Weights of a small transformer language model: vocabulary 8192.
MLP neurons of a small language model. Each row is named by its layer, matrix (gate and up: input weights; down: output weights) and neuron, and shows model dimensions 48-143. Each number is 128 + 32 x the weight over its row's rms, rounded and kept within 0 to 255. Numbers have three digits each. A neuron's up and down rows have the sign that makes its largest values positive.
After each neuron's rows, "fires after" lists the tokens most often just before its 100 highest values on Wikipedia text that the model never trained on; "fires before" lists the tokens most often just after its 100 highest values on Wikipedia text that the model never trained on.

L3.gate466:141128078150099121140131108132142150093156170134121162071173092156176193147152121123164139161197119152144175118113089132145123154156128103116149131098057160131109152140139144077129160208118114147138187079166066134126090151161139103118091089171106134183136161152089133123148206108117118190
L3.up466:112125095034085098139132124117143138117149156107142136122146107117147203136119121084217125113145110181146212141112085146100087130121141115110104130076106112154206139176144162150064138131130113131146149050164140088082104143146169137096088150124129125116135215108095183149069109084080138140
L3.down466:120142129127141118056071183118128168161148162131122131121121211148131159097084121137119096059086154151142134133129122101142155088106128143110111115075154109116149190151156128171128167139142121058103134146127147136159116109103110132138092189112030180082122119167105152130131104178152164136
fires after: " 18", " 17", "19", " 185", " 16", " 184"
fires before: ",", ".", " and", "–", ")", "-"

L12.gate4:069118128192160160129182142102144145109119143102115107104119182131114140181055109172179189135117136140119164124144089138145154094118060182174114151108112145066100153135136149129185140129120067133077132177152138142168136115145154182157107155143104171153119137137094126115129110151159147159
L12.up4:088154102168103166152167022149140135100088101094152098117157114101151134147177144145153116099143171132081138210121091134120079120104109103105151188082128146155124088043099157143116149211081142123106126129151108132194145121093123151134119102081128168141123090106108081187131140081093162171
L12.down4:075137127054127161100185122121142137135092114133137121103117129151145133170139174126099109087151153174091128072159081109151137110093065173086109191125148162097131114096159119141140139148150135115075131090156148170127039128184116162143124095109099147164138105131129129137086160109082139118
fires after: ","
fires before: "3", "1", "8", "0", "4"

L12.gate321:119163086130082103164114136125080158116091134127140137086129158160179169053126107090144101104173127155114210131125158089165103124106147071110110108177190108111100170107125079127147157096090115144199148123127108143174051102113120092080151085095142213112088132182100130169081113111180130162
L12.up321:137101191125209134116134123066102102058049085090097151115121147148079146114103153138110091137115142090119155088089119130150110091096200107112133097188137156190146177054104150106241123123122080074170105159141113155156122092155148149151111128139105118095128112147124109160108121109117132139
L12.down321:165086127161061152171163083136105115133087144144099147182098124095154086126054145101110120157101142129127117157168124161123123122108095129124169077104126109137147099182129092056160146170066180162147145120161130121176087116112101204116107101127118186081177114114121134092106120118115145121
fires after: "-"
fires before: "|"

L12.gate217:107112106150112158120114134116130186144091156131081190199072072142091122123208129132083170143104173145110161136097117068117133136070139142155149108114124121156131143123054135119101049109187118086121127143181123138096148165140138116184134134054157093126145112110121109126168127161134170199
L12.up217:113107141139122125124132168118135129165153115091160061122172150112183122125109150106146115185116107147159147149091114196192118187074126088183125116065136147135091126107183121108124127070139123140096098161086148145150112066133095167037185108147156173134117138138160104221156099160102060104
L12.down217:152112114142144123188142094131211119067147196157140092103117065111117096105062114094108074121169135120114131114122149150117150137126101154183103149125189126101135160103156116104116083109157124128116086085064150141177081134133141152101168097094121203099133080114180110067136075113158140182
fires after: "-"
fires before: "|"

L9.gate294:122152098082125098178146092152122134180120137148195132135136172128107151170104109131140121201130094191116170122090128123100076109090150134146146140176142148161107138124165174146148105149089121131104176109144151102115151127164129151071115126164134113107168129053162168058130083148132101077
L9.up294:133139165121115102183114138126139091166173083125076068103125156107098086144104165147136137130135103126187096137047120104112142177121125142162170125130192131144106093128118130084136167085126114193170128100171118074113134176148132124121106148106149112137086114136120112122117151112200065130
L9.down294:135119138155145128057116159129139125087168094099126158152067167105103161143070134171170189106128113190135180143106143137130112182122162171106093121090136082150109103132124160100062155137115233125125103141166086153164085150120094142150111130168173147169086139130141141120083173117088130082
fires after: ":", ".", " did", " Cr"
fires before: " |", " pm", " (", ".", "nal", ";"

L10.gate378:118134105125104064164117128117120138173121105150140178112110126121151166135123125135126115190052091131123150095066075162137143114113139153136111166176097184181104092156179183093144152116102200113116147138124147169134140127153177129117149108087106133148081160186195152158085149179098133145
L10.up378:139135083093157115170097118167131136081167165143082153055164169091114116109139127126138109220078094127065104089138088156110154121078108098078122130151133093168083073160141153099120109143124111107126179144095178135176232184149133140126186130078141105171163154154109087103130124078127105147
L10.down378:104104133065140181127152177136201168148122127131101110097128087099141111152153164138209108140127091103079164121135162141129186163105131088119169138109120199136139038143108157118119119195118142160131108115153173121150187158156201083066116133134074147207164122129178109093140110090158101109
fires after: "–", " 6"
fires before: " |", ",", "–"

L10.gate411:123076102103109150154145193124119085059196106114166134164129108156167162093108132138163125090177110151103146080150201164162183110162093142131114131133077093145095096128146115137124093101077146085106072101114133098086123162137176068119137125123117055149129099122122165124122138071175189106
L10.up411:095147123114122129130093146171145120159128090101131177134103105092093072087092108171141091102144111084090165122069122125121105149112136129152137210125091146152125158179111120188105156122134144123175153147160165138092091100126191111163126144093098052152097141126114079117114129113119173081
L10.down411:074123142128128163173168075078112118190104160122109123091145107135141095168173070091103148107132160078202165168176100144100120105070097107156172108116181180092169173116150166107127116135128117126117158069091103141088084133110111107129100150152099154108176134093159162109185159171148049140
fires after: "|"
fires before: "|", " the"

L12.gate271:055144114128132119105154167185177104137110121066143132129126148144137127099099128158127064148150110081144167152117110100077117125138139146111078119169164155116164157123127096099196164113078124103125149147166140173057127139076070098127105101102105101166135109159117178129117125199152147098
L12.up271:119147176150097177177117141126149123119136070080155149113203123120120109126063119161128122102096098204150145193120132160149086149121099114127074071137103158137165096132121126128154116099133112161096165110111204161086171145146158169117148123070140127143122061128160147146145100113158135098
L12.down271:096073095153074124130104131099168151069096072141124106035119063226150106169112103127090099149113180111136163169163109117108098126071154147150138104134130180130153136148181076126133132080143104165130126172161142158089155153114062141106158087134175075129135160134123163175059148122122125137
fires after: " |", "|", " ±"
fires before: " |"

L10.gate43:137113096119160107194134095122141133125142069092122066135134089162116180202167142146126100100181079136108178106100176164135111128112131126136097105064134106130130120097074106144204100090158120135095154108131126169090092089089165108173145126167109095117132032118141112134119153089160195098
L10.up43:098137113162120168105110088128114078110027143110157121093129159150071163175106108161111170154095099151108104127110129157116071057127082088157105145159124160131153156116099157151123101148163162130101151148092120155104190144109170171146185140172100110132126197076112065110107133091147127146
L10.down43:145106149184099099161126145110110101105156105083168086104098140147199110168157114087179094158111074129136099151110140185144099096168117120148083157115135126118123162151220156121123131175175171133112147156088088161186117132131125148219113134097107082100163123123135124157121149137148098119
fires after: " July", " May", " January", " September", " August", " December"
fires before: ",", " |"